config = dict(
    num_hidden_layers=9,
    head_dim=128,
    vocab_size=11091,
    norm_place='pre',
    init_std_down=0.0,
    warmup_steps=434,
    decay_shape='linear',
    final_lr_fraction=0.1,
    batch_tokens=[32768, 65536],
    train_tokens=840900000,
    dataset='wikipedia_en',
)
MLP neurons of a small language model. Each row is named by its layer, matrix (up: input weights) and neuron, and shows model dimensions 357-484. Each number is 50 + 10 x the weight over its row's rms, rounded and kept within 0 to 99.
A block is one neuron, or neurons of one layer that tend to fire together. Before each block is what it responds to, as a language model described it from the Wikipedia text at the highest values.

Cell separators and numbers in Wikipedia table Total rows, e.g. the separator before 100.0 in election results or the goals count, plus scattered mid-sentence tokens.
L5.up676:43 47 47 41 46 56 41 43 53 50 42 64 57 47 58 47 52 54 40 55 49 38 70 69 40 40 52 43 79 58 52 49 50 44 54 55 67 48 58 50 70 59 57 49 34 34 45 41 44 58 46 41 51 58 46 38 38 50 44 55 59 56 41 51 63 51 41 40 58 79 46 41 48 51 45 49 46 67 57 56 46 41 55 50 48 54 52 60 35 45 31 53 26 59 46 42 56 47 53 49 49 45 44 59 35 42 40 54 49 60 41 50 44 47 49 40 56 45 42 42 48 52 69 88 72 49 53 84
L5.up1613:57 59 53 64 52 54 55 41 57 50 53 59 58 39 56 66 59 49 48 40 54 50 65 46 53 62 55 51 65 51 57 67 58 45 66 69 74 64 67 47 60 62 55 53 29 35 55 32 63 47 48 47 56 51 46 49 46 55 49 62 41 50 50 61 51 45 44 63 58 75 45 47 55 58 43 70 45 58 52 41 40 50 53 53 64 60 47 55 41 47 56 43 40 55 45 57 61 51 46 33 58 54 62 67 48 45 43 63 44 52 53 54 69 38 58 49 45 55 61 15 46 76 42 62 61 57 61 52

The trailing digits of four-digit years after a split-off leading 1 or 2, in dated narrative text such as 1'970', 2'015', 18'29'.
L2.up164:48 37 50 58 58 48 56 40 29 49 64 34 62 51 54 57 57 72 28 36 63 51 45 60 56 62 46 60 52 54 66 43 61 47 47 46 49 54 41 30 55 48 57 40 42 40 49 40 36 46 53 48 32 38 31 53 64 35 63 47 52 67 46 40 62 52 63 66 58 52 74 51 47 46 41 52 42 51 42 55 73 39 47 45 53 61 41 33 49 60 43 61 37 49 51 37 46 64 46 65 55 49 59 66 39 65 51 43 38 56 56 59 49 53 42 58 53 56 50 48 55 44 49 38 49 60 58 49
L2.up198:35 52 52 34 58 42 56 59 44 41 54 47 51 70 59 49 62 57 62 46 57 38 47 32 51 53 60 52 39 49 40 53 15 35 40 37 52 42 57 58 54 51 44 49 46 38 62 37 58 37 53 59 27 52 45 52 43 49 38 50 60 58 67 38 45 49 58 68 53 29 63 39 51 55 59 46 39 68 47 50 70 47 49 65 67 45 35 47 52 53 40 47 45 56 50 66 33 65 47 65 55 50 57 45 49 25 46 56 43 36 52 37 48 31 40 52 70 38 49 53 51 37 46 45 51 66 42 55
L2.up218:61 45 54 58 55 35 62 43 36 71 56 58 47 57 59 66 33 64 34 31 53 61 57 51 52 50 33 55 52 41 59 51 34 40 52 51 57 39 58 42 55 53 45 75 50 58 54 44 45 55 40 59 31 55 32 40 59 45 53 47 65 66 52 65 49 50 54 39 41 30 59 38 46 53 39 62 42 69 33 50 54 58 41 47 44 48 47 40 38 54 43 42 44 55 53 49 54 63 36 44 57 52 59 32 53 52 49 43 48 38 65 56 53 39 40 60 30 50 52 45 55 50 33 42 51 54 42 49
L2.up416:53 40 60 51 64 42 54 49 54 42 59 58 43 35 59 52 28 56 58 39 38 58 38 55 67 58 53 43 46 41 49 58 55 29 56 31 51 35 58 49 63 47 40 47 39 38 40 65 43 50 49 60 38 45 18 64 47 50 32 41 56 58 63 48 50 25 52 58 58 51 35 27 59 44 55 48 48 54 56 45 49 54 51 41 64 54 41 47 55 41 41 46 54 54 28 60 55 51 66 51 48 45 39 51 58 25 43 54 44 50 67 41 64 40 69 50 64 59 61 71 35 42 36 61 50 50 52 46
L2.up455:32 47 55 47 56 49 63 35 50 69 41 36 39 47 59 59 53 66 56 46 45 57 58 54 61 65 56 67 52 52 41 58 42 38 48 50 53 42 61 53 58 50 49 74 39 36 39 48 49 50 35 33 47 45 41 48 33 38 54 33 35 46 67 55 42 64 43 75 69 40 56 34 50 72 65 59 45 49 49 30 49 47 34 55 37 37 61 40 30 48 67 55 38 50 42 59 56 57 44 56 52 54 53 54 43 36 48 63 38 42 66 51 55 41 57 66 55 50 55 42 47 60 54 49 35 55 54 40
L2.up737:53 45 60 61 61 37 45 53 46 46 30 48 41 60 51 52 36 82 46 38 55 38 64 54 45 55 51 45 54 47 37 58 47 40 60 45 50 46 47 37 51 59 40 44 37 38 39 55 54 47 53 49 47 45 32 59 42 47 36 50 57 56 66 49 47 25 52 55 55 51 49 42 56 57 60 46 41 56 44 47 67 48 31 29 57 32 73 36 49 49 40 45 48 32 48 64 42 54 53 46 63 46 54 59 24 44 38 57 40 42 57 36 34 52 48 52 49 53 51 57 58 48 45 45 50 62 60 56
L2.up1109:34 59 49 57 37 47 49 28 44 52 52 61 65 43 60 37 59 44 65 48 65 40 45 47 47 35 47 33 50 42 39 57 46 65 44 35 51 20 59 60 62 46 60 39 56 60 64 47 39 43 48 48 59 44 48 44 57 43 41 53 50 62 54 54 65 58 57 52 63 35 58 50 50 47 53 60 47 54 38 58 53 46 55 37 42 53 68 66 63 57 46 90 38 55 56 36 44 50 33 57 53 38 36 64 57 43 53 32 46 54 37 44 51 43 52 41 41 46 66 45 33 42 51 40 47 59 37 45
L2.up1472:58 46 45 59 42 62 66 39 49 61 42 47 51 44 56 55 48 62 37 55 59 70 51 59 55 41 48 42 55 50 52 67 33 37 41 52 55 48 60 56 54 44 47 48 66 55 70 42 63 53 46 49 43 50 31 51 58 31 65 43 63 72 49 56 53 45 59 44 63 34 44 23 55 44 30 49 43 56 47 35 55 46 47 44 53 65 55 37 42 42 53 34 41 68 48 44 36 44 47 44 64 38 40 51 27 56 44 47 47 47 66 39 68 62 54 73 37 47 58 43 54 48 29 57 54 80 36 47

Mostly the phrase "of any" (Hispanic or Latino of any race, most of any), plus mid-word pieces like la-und-ering, f-avel-as, W-anna.
L4.up633:36 56 33 38 46 52 57 51 67 58 68 70 52 51 58 49 71 47 46 53 46 56 38 47 64 40 76 49 32 39 66 58 54 56 39 41 43 78 67 46 41 44 45 60 49 47 45 52 27 46 30 40 37 80 49 40 36 40 52 46 51 45 57 46 56 59 51 54 35 48 50 51 35 40 56 48 48 45 56 51 64 38 54 53 68 45 58 41 51 49 72 44 38 48 37 55 53 59 57 67 48 59 60 39 54 55 57 52 42 49 47 47 63 51 59 43 43 54 60 58 40 51 58 65 54 53 49 52
L4.up1333:53 38 43 46 37 50 60 31 56 41 63 64 42 37 64 57 71 44 53 37 58 50 26 54 48 43 61 31 33 35 34 55 42 57 41 53 66 65 54 66 34 49 46 47 36 45 30 45 46 46 39 56 51 57 42 45 52 57 50 58 67 50 52 50 61 50 41 57 45 46 60 31 45 46 58 42 52 66 37 45 64 45 53 30 64 41 49 43 68 44 46 38 47 46 63 54 41 55 55 53 35 61 51 76 58 50 64 54 47 47 57 38 49 48 39 37 50 53 56 58 45 56 41 38 52 42 47 66
L4.up1911:40 51 59 70 53 63 56 53 62 50 52 64 48 61 53 53 36 50 38 51 54 60 69 54 37 50 60 60 66 49 60 40 66 54 59 56 39 47 43 59 48 53 48 69 57 61 78 36 39 47 54 68 53 61 54 72 53 45 41 59 58 46 51 51 47 41 58 50 47 54 48 48 57 55 41 56 47 47 53 60 45 34 58 33 50 38 50 53 33 58 44 41 62 60 43 43 42 54 52 53 44 47 36 40 54 40 39 63 56 47 39 54 55 44 47 49 39 50 43 36 47 41 37 42 37 55 34 65
L4.up2005:41 51 52 34 64 43 57 29 47 24 55 64 36 52 61 44 49 58 40 51 62 54 39 52 49 38 58 39 38 43 44 49 42 61 63 45 47 65 49 68 45 35 46 59 50 60 39 69 51 43 40 61 40 61 40 57 57 41 52 52 52 60 37 59 54 54 54 50 47 51 65 45 57 42 60 48 61 56 44 44 55 38 68 36 47 42 53 57 58 52 64 41 57 44 50 52 49 52 48 68 44 45 51 63 50 51 66 45 50 41 53 52 48 56 49 51 48 50 54 49 72 35 54 44 54 51 52 59

Fires on the word-internal piece art inside names and words, such as Darts, Dumbarton, Hogwarts, Bart, Departure; weaker on other mid-word pieces like duc, ict.
L2.up120:58 57 55 55 54 58 41 39 66 54 54 34 54 56 54 48 58 47 38 48 44 50 50 57 50 65 45 52 41 41 67 50 50 58 34 57 42 48 37 51 47 38 60 49 44 54 44 63 43 44 35 38 44 68 55 39 39 53 51 67 45 35 38 52 47 37 50 45 62 32 49 38 40 28 57 41 48 48 45 47 50 69 64 59 68 43 66 45 49 55 37 54 50 46 47 38 66 44 49 50 52 59 54 35 50 61 44 56 63 22 59 51 26 45 48 53 47 48 43 53 47 53 41 48 68 52 61 60
L2.up280:49 60 43 39 39 62 43 50 53 34 54 44 64 43 63 45 59 44 30 42 60 54 47 47 76 71 54 63 43 54 54 55 68 40 32 60 59 58 44 61 59 64 47 49 51 47 60 53 50 52 50 54 55 69 55 46 42 63 43 69 39 36 48 57 44 56 66 57 62 36 43 34 53 33 71 57 45 55 47 52 62 56 54 50 60 52 48 60 57 67 49 47 47 53 34 37 59 37 63 67 54 44 55 43 48 53 40 51 64 37 63 52 47 64 42 58 44 30 33 52 64 50 45 58 55 55 51 60
L2.up515:42 52 49 55 33 56 69 47 47 43 57 44 50 53 51 45 54 63 63 70 47 56 48 62 45 50 47 45 39 75 54 61 38 48 79 57 60 60 43 60 56 72 51 57 51 67 47 45 64 70 51 69 48 71 47 49 54 57 57 58 43 45 59 36 46 35 34 54 42 54 53 44 30 42 54 62 57 52 29 52 46 37 32 52 60 50 73 51 45 63 49 53 55 46 57 46 60 58 53 45 53 46 62 64 50 41 51 59 34 37 54 37 51 49 55 49 46 74 53 56 36 50 42 42 62 58 53 36
L2.up898:43 53 50 43 69 51 38 40 50 56 41 44 36 44 44 62 50 45 19 39 44 51 45 45 69 45 42 55 34 34 64 49 55 33 52 58 60 46 39 50 42 44 65 64 51 53 52 68 55 50 54 31 46 52 51 58 52 42 54 52 50 57 56 57 48 39 61 54 61 50 62 57 53 51 42 39 58 53 46 44 50 76 61 52 61 45 49 41 48 65 33 36 32 44 27 51 57 47 46 44 71 48 33 75 59 40 35 62 57 41 49 62 66 49 52 38 45 48 40 30 36 50 59 42 40 40 51 54
L2.up989:46 62 43 42 42 52 46 49 53 50 58 50 45 66 60 34 62 56 47 66 47 67 40 54 65 59 55 50 42 57 69 54 56 58 60 49 49 49 39 61 43 57 58 50 46 55 41 48 47 59 43 63 47 71 56 51 49 63 54 59 35 47 58 53 43 51 42 40 55 54 53 43 33 42 58 53 42 52 29 41 43 64 32 40 43 57 67 53 46 64 50 68 47 46 44 48 71 46 44 34 52 39 62 51 48 62 59 46 54 25 52 43 41 41 50 55 48 69 43 55 37 60 43 46 66 55 60 40
L2.up1170:39 56 40 49 38 39 48 52 42 47 48 45 49 39 36 40 56 55 60 43 38 61 48 46 52 38 36 54 44 60 67 54 50 53 55 50 60 53 52 68 35 53 39 56 42 47 44 37 58 67 50 49 46 44 55 58 51 53 47 41 51 54 50 22 54 46 55 45 51 49 55 63 40 64 44 48 50 46 38 55 32 57 29 44 52 78 49 50 42 69 41 58 43 62 47 48 74 31 47 26 62 35 54 62 51 65 43 59 39 52 56 50 48 51 59 46 44 54 50 53 44 59 53 60 48 56 26 39
L2.up1415:57 61 44 47 48 45 47 40 61 60 55 58 48 43 27 44 51 47 30 38 41 55 46 54 43 32 58 43 62 46 71 50 52 60 37 52 67 55 60 58 52 59 56 39 46 53 48 53 47 47 43 43 53 58 51 26 41 35 35 66 50 59 57 41 46 74 57 37 59 41 63 69 50 58 51 23 58 52 43 43 64 73 60 60 45 48 46 34 54 62 42 44 36 45 53 47 55 35 47 40 57 58 56 45 47 52 78 55 46 55 52 39 42 46 71 54 45 47 57 48 55 24 53 49 59 61 64 38
L2.up1847:36 34 50 45 46 48 72 41 42 43 57 47 38 45 42 30 39 54 66 76 40 51 48 56 35 23 58 59 51 71 37 44 48 54 75 38 33 48 57 49 45 46 38 52 34 75 49 36 57 69 55 71 52 42 55 48 47 34 50 52 65 49 52 33 43 49 45 50 41 64 32 42 39 42 39 46 44 45 40 57 44 50 30 43 51 53 54 41 41 55 60 59 60 44 39 49 56 44 55 33 29 44 65 37 60 40 53 39 43 39 47 36 39 47 44 57 52 70 49 56 55 59 35 45 58 45 48 46

Word pieces inside longer words, especially "art" (Wharton, bartender, Martin, artist) and suffixes like -able/-ably/-ately, plus " record".
L4.up558:51 53 44 46 42 41 43 47 43 58 50 43 48 37 41 50 44 65 51 59 59 52 40 68 52 46 48 69 65 47 30 44 46 54 42 49 59 61 47 37 44 52 40 42 27 55 39 39 70 61 49 64 50 52 40 43 48 45 39 25 52 46 42 50 65 48 51 46 50 60 56 59 50 50 36 49 50 46 48 60 44 45 50 42 53 54 68 39 55 45 26 45 34 53 60 55 67 39 46 47 39 55 32 54 48 56 39 46 52 55 45 50 44 45 36 52 54 51 55 55 68 46 49 42 40 67 41 58
L4.up1096:32 64 55 69 57 47 68 51 59 56 41 33 41 65 55 49 37 57 52 47 61 54 62 66 45 60 51 64 71 61 64 41 41 48 72 46 45 51 43 52 47 58 64 63 42 41 51 43 62 54 42 53 59 45 54 48 56 52 41 46 67 62 28 46 65 50 42 47 62 40 53 62 50 48 49 45 52 65 51 46 45 62 43 51 42 47 41 61 43 57 50 55 54 46 60 57 57 49 47 53 58 66 50 56 48 62 45 57 47 50 48 46 51 38 47 62 52 64 58 55 32 46 60 51 41 39 64 64
L4.up1280:36 59 60 52 58 46 51 71 61 45 44 33 53 56 70 44 57 61 53 63 41 46 54 51 49 40 42 68 66 58 47 57 46 38 37 53 56 52 32 55 52 59 73 57 51 45 43 33 53 41 43 52 44 49 36 27 55 47 41 63 50 62 49 35 61 43 30 48 54 46 50 71 51 62 48 39 43 52 49 38 56 47 39 48 24 44 50 63 64 41 54 63 31 53 32 48 48 48 39 27 64 66 34 34 49 51 50 53 50 60 49 47 51 37 47 75 69 56 54 40 50 23 43 52 39 44 49 39
L4.up1710:35 43 59 60 61 40 51 57 44 34 41 50 54 59 70 56 38 66 52 46 49 57 67 34 32 39 41 61 82 60 27 52 38 38 40 29 50 37 47 52 49 50 54 56 47 51 59 39 53 41 54 53 68 54 46 62 50 48 53 54 47 54 39 59 55 57 40 37 58 53 52 53 38 40 44 50 59 47 67 49 38 44 53 53 35 63 44 41 69 39 68 52 37 42 47 40 36 42 39 43 39 52 49 42 40 49 29 55 48 56 44 56 66 42 44 48 46 55 60 44 42 36 50 57 39 43 63 51

The comma closing a sentence-opening adverbial phrase (time, place, circumstance), often fused with the main subject's first token: "In June 2024,", "Over the years, M", "In Syria, the".
L5.up1310:64 58 36 41 44 53 73 37 33 71 73 43 34 51 29 48 32 61 39 39 46 45 49 48 50 43 59 62 50 47 45 46 47 51 46 41 48 45 51 62 46 45 47 60 52 39 48 55 47 40 49 42 38 79 53 39 46 60 69 47 62 43 38 64 39 42 39 38 50 54 50 41 65 67 77 43 58 52 50 65 46 70 59 52 52 68 53 45 54 59 46 36 39 53 43 58 62 50 65 54 38 42 62 27 48 55 53 52 56 56 61 53 48 50 58 51 51 66 55 23 63 53 52 65 58 47 44 37
L5.up1600:42 58 45 36 56 45 58 39 24 54 67 60 55 46 44 39 53 60 44 45 55 47 52 47 44 51 52 52 44 55 53 27 39 59 54 42 53 45 60 57 49 39 59 52 43 43 65 40 51 44 49 74 37 42 50 44 50 48 55 41 53 56 49 49 59 51 46 57 45 42 62 51 58 65 68 66 55 49 26 53 45 52 57 51 48 45 52 37 46 58 35 56 27 54 49 46 51 50 41 60 38 35 30 36 38 76 56 52 53 38 58 71 56 38 53 65 42 59 56 28 48 33 53 66 54 42 43 47

Nouns closing referring phrases like "at the same time", "the same day", "in this case", "this approach", "the following day", plus some verb endings.
L4.up596:36 29 44 57 50 53 59 41 46 52 46 45 56 47 36 48 54 52 45 38 63 39 42 42 52 44 50 39 62 50 41 65 55 53 50 50 48 45 50 58 50 47 63 40 64 64 37 50 41 45 46 46 52 31 19 52 54 43 50 62 50 54 51 37 50 57 53 54 44 48 42 61 69 52 55 50 47 55 36 47 44 53 45 35 50 54 71 33 76 46 45 49 56 60 45 38 56 36 32 65 53 55 62 64 37 51 47 39 41 60 61 61 81 35 38 72 49 49 51 39 38 55 44 44 47 64 43 55
L4.up744:54 30 45 43 33 68 55 35 39 71 48 69 46 46 52 45 50 56 36 31 54 57 34 49 60 36 58 56 44 51 63 59 54 51 40 45 42 55 53 51 46 43 53 60 46 67 70 48 47 82 55 48 44 47 27 52 55 32 74 47 57 60 55 48 45 53 49 66 53 62 60 48 45 58 60 68 53 48 33 47 57 40 42 42 59 56 56 45 55 43 46 57 66 60 48 44 37 46 56 50 65 34 57 42 27 38 43 49 39 53 47 53 67 37 39 79 35 57 59 48 56 51 49 65 44 63 61 52
L4.up958:61 34 37 68 49 47 54 43 40 51 44 49 48 58 38 55 49 67 52 50 48 37 40 50 34 58 53 55 55 51 56 37 51 45 69 49 49 55 51 58 56 52 36 52 61 40 45 44 51 54 60 53 47 39 40 41 36 54 55 34 66 59 68 66 44 38 57 44 53 48 43 44 48 48 47 48 57 47 36 35 46 58 53 39 40 59 43 43 61 57 53 34 42 52 40 54 54 51 36 58 59 46 49 35 48 61 41 43 47 46 57 53 49 43 61 67 49 38 48 51 40 56 57 48 63 65 39 56
L4.up1139:47 46 44 58 54 30 53 63 44 47 61 38 52 42 65 46 50 55 40 50 37 50 44 47 35 42 53 32 59 40 45 64 65 24 47 55 33 27 47 44 62 48 52 65 51 46 50 68 37 37 58 54 57 44 53 53 55 55 71 57 48 36 52 44 51 43 49 52 62 55 38 31 36 61 53 43 48 36 41 51 31 45 45 68 51 47 60 45 39 52 53 41 62 48 44 47 28 29 36 48 54 39 36 56 49 46 68 64 52 59 55 60 43 57 54 56 61 40 58 41 47 72 42 45 44 49 48 55

Fires weakly and diffusely on mid-sentence tokens that finish a word or add an adverb or particle, such as "ort" in spaceport, "ally" in legally, and "instead". No clear common theme.
L5.up1146:62 40 44 36 46 35 61 44 56 42 65 45 36 56 68 38 41 54 58 59 51 42 48 47 49 52 58 28 52 52 43 39 48 61 48 52 40 49 51 37 55 42 51 58 35 46 20 60 48 63 26 44 63 46 31 45 50 31 54 42 46 55 25 55 55 53 68 49 55 59 53 49 27 48 40 66 57 49 66 54 45 62 45 26 54 44 55 43 77 54 63 33 58 40 58 48 55 35 45 77 55 50 62 70 36 58 63 45 62 66 28 53 45 61 51 54 65 57 73 47 51 26 72 46 47 50 58 40
L5.up1597:56 57 48 60 52 42 52 49 46 54 59 53 50 64 63 43 44 46 44 54 34 53 50 54 43 49 52 49 61 66 34 34 60 74 51 45 37 62 66 44 50 51 60 69 58 58 58 45 49 59 38 38 42 55 45 41 28 41 55 32 44 42 55 55 72 41 81 65 56 39 54 43 41 52 43 67 40 51 75 50 44 54 39 49 41 39 45 43 64 53 59 32 49 46 60 53 52 48 42 48 49 40 55 43 38 56 53 57 49 51 45 54 29 49 48 55 42 49 61 60 44 34 72 44 58 54 50 37

Mostly the final subword piece that completes a split word or name (Pier-ce, Val-ent-ina, St-age, Fukun-aga), plus " / (" between appearances and goals in footballer career lists.
L2.up226:54 53 61 52 63 51 32 40 51 52 35 45 35 56 51 46 64 45 38 44 56 44 54 39 55 64 51 62 91 41 78 41 43 33 57 65 58 45 61 60 54 60 50 46 45 59 46 53 62 57 63 59 69 49 61 63 48 49 32 46 45 49 41 40 58 48 40 60 60 49 42 52 37 44 45 46 45 43 46 40 58 62 78 40 51 34 44 66 43 60 47 45 55 61 52 46 40 52 40 60 58 56 46 68 52 47 39 51 61 46 51 64 49 32 54 44 50 35 50 43 48 38 38 51 60 45 60 54
L2.up604:57 57 60 71 64 64 49 45 63 54 44 30 42 63 67 52 49 42 34 60 42 57 58 51 46 65 50 51 59 50 61 39 32 44 40 42 55 42 42 66 55 41 40 49 50 48 47 35 50 61 53 51 57 58 66 54 53 38 49 52 39 44 37 66 46 46 47 53 55 44 35 36 51 34 58 46 49 45 51 44 55 49 50 54 49 47 70 58 32 43 52 45 44 51 64 66 69 43 53 64 60 33 53 42 55 58 55 44 67 43 46 48 41 26 52 43 45 49 44 54 44 47 22 54 63 49 49 53
L2.up969:40 55 51 52 60 53 55 38 55 38 42 54 26 46 50 62 43 50 58 46 49 55 52 51 67 45 40 57 45 53 41 60 26 43 32 36 66 44 34 54 36 60 65 41 41 61 71 36 61 52 60 50 56 17 45 71 44 36 46 43 39 66 51 30 49 26 47 51 62 59 39 56 41 62 59 41 67 48 54 50 55 51 56 41 67 44 43 57 72 49 51 55 40 51 69 59 33 54 45 69 36 39 62 59 45 59 42 62 55 34 43 56 40 53 34 50 50 64 53 36 48 45 42 38 52 48 55 49
L2.up1018:59 62 48 63 44 53 47 48 66 40 48 62 54 59 66 56 51 43 57 57 37 43 43 56 42 58 40 60 44 50 43 38 38 59 45 51 53 63 45 70 45 46 45 43 44 49 60 30 47 50 45 52 58 49 57 44 51 58 34 62 54 42 50 53 54 40 42 58 59 52 47 58 52 46 45 25 65 40 58 54 55 40 30 50 42 47 46 73 27 50 46 46 52 41 61 74 54 57 40 61 58 38 58 35 44 48 46 35 60 36 53 64 51 32 62 37 58 64 54 60 60 38 37 46 54 35 41 51
L2.up1150:34 53 66 45 57 53 41 41 62 49 43 45 51 61 32 60 45 53 32 52 63 35 47 30 54 36 31 40 55 50 45 39 64 40 66 58 59 52 42 55 41 39 45 48 43 60 50 46 47 35 49 42 46 41 52 67 50 66 53 50 30 43 45 27 50 45 48 47 52 49 32 52 52 47 50 40 66 55 45 44 48 64 64 55 61 32 64 60 50 57 55 47 37 42 43 47 41 66 46 85 66 42 52 61 60 42 29 44 65 47 39 53 50 44 52 42 43 44 49 42 32 28 41 49 51 46 59 59
L2.up1335:45 42 78 54 65 40 36 46 48 56 41 42 58 47 46 86 46 48 38 71 44 38 53 46 52 46 43 49 68 42 62 49 62 44 62 74 49 46 50 59 42 42 48 45 39 39 62 41 51 54 51 47 58 63 59 59 47 56 36 44 46 29 48 47 54 46 52 63 43 47 50 62 54 39 43 39 51 44 48 51 27 66 59 49 63 39 61 51 38 46 60 39 35 47 57 43 40 63 41 77 51 52 46 51 56 53 48 66 68 55 46 69 55 37 56 41 55 47 46 45 70 42 40 29 65 53 54 61
L2.up1682:58 54 59 45 51 64 45 56 45 51 50 59 55 52 71 45 49 46 45 58 42 34 44 35 55 53 36 67 63 38 46 52 61 43 37 47 55 62 50 53 50 52 44 61 62 49 43 52 44 53 48 68 53 55 63 25 63 46 63 59 54 30 55 35 28 40 46 39 41 61 47 42 53 47 51 51 51 51 58 58 48 29 58 57 35 62 63 71 34 47 42 42 50 37 43 56 57 57 60 58 53 30 67 39 43 43 47 22 56 37 53 41 67 32 35 45 48 40 42 29 41 44 38 48 49 45 42 62
L2.up1953:58 57 57 54 58 44 40 54 31 42 37 49 36 63 47 50 33 58 47 54 62 49 55 58 41 38 39 54 49 43 58 41 58 44 63 63 61 49 61 64 53 40 40 42 54 54 55 45 56 46 62 48 62 41 53 84 54 55 55 49 63 49 49 55 59 31 49 52 57 62 57 48 58 57 44 56 76 39 59 52 45 55 51 46 52 46 56 61 39 59 28 47 59 65 52 49 45 44 52 51 53 45 33 44 65 35 18 54 54 58 50 56 65 58 75 36 51 46 51 41 48 41 49 45 29 38 32 60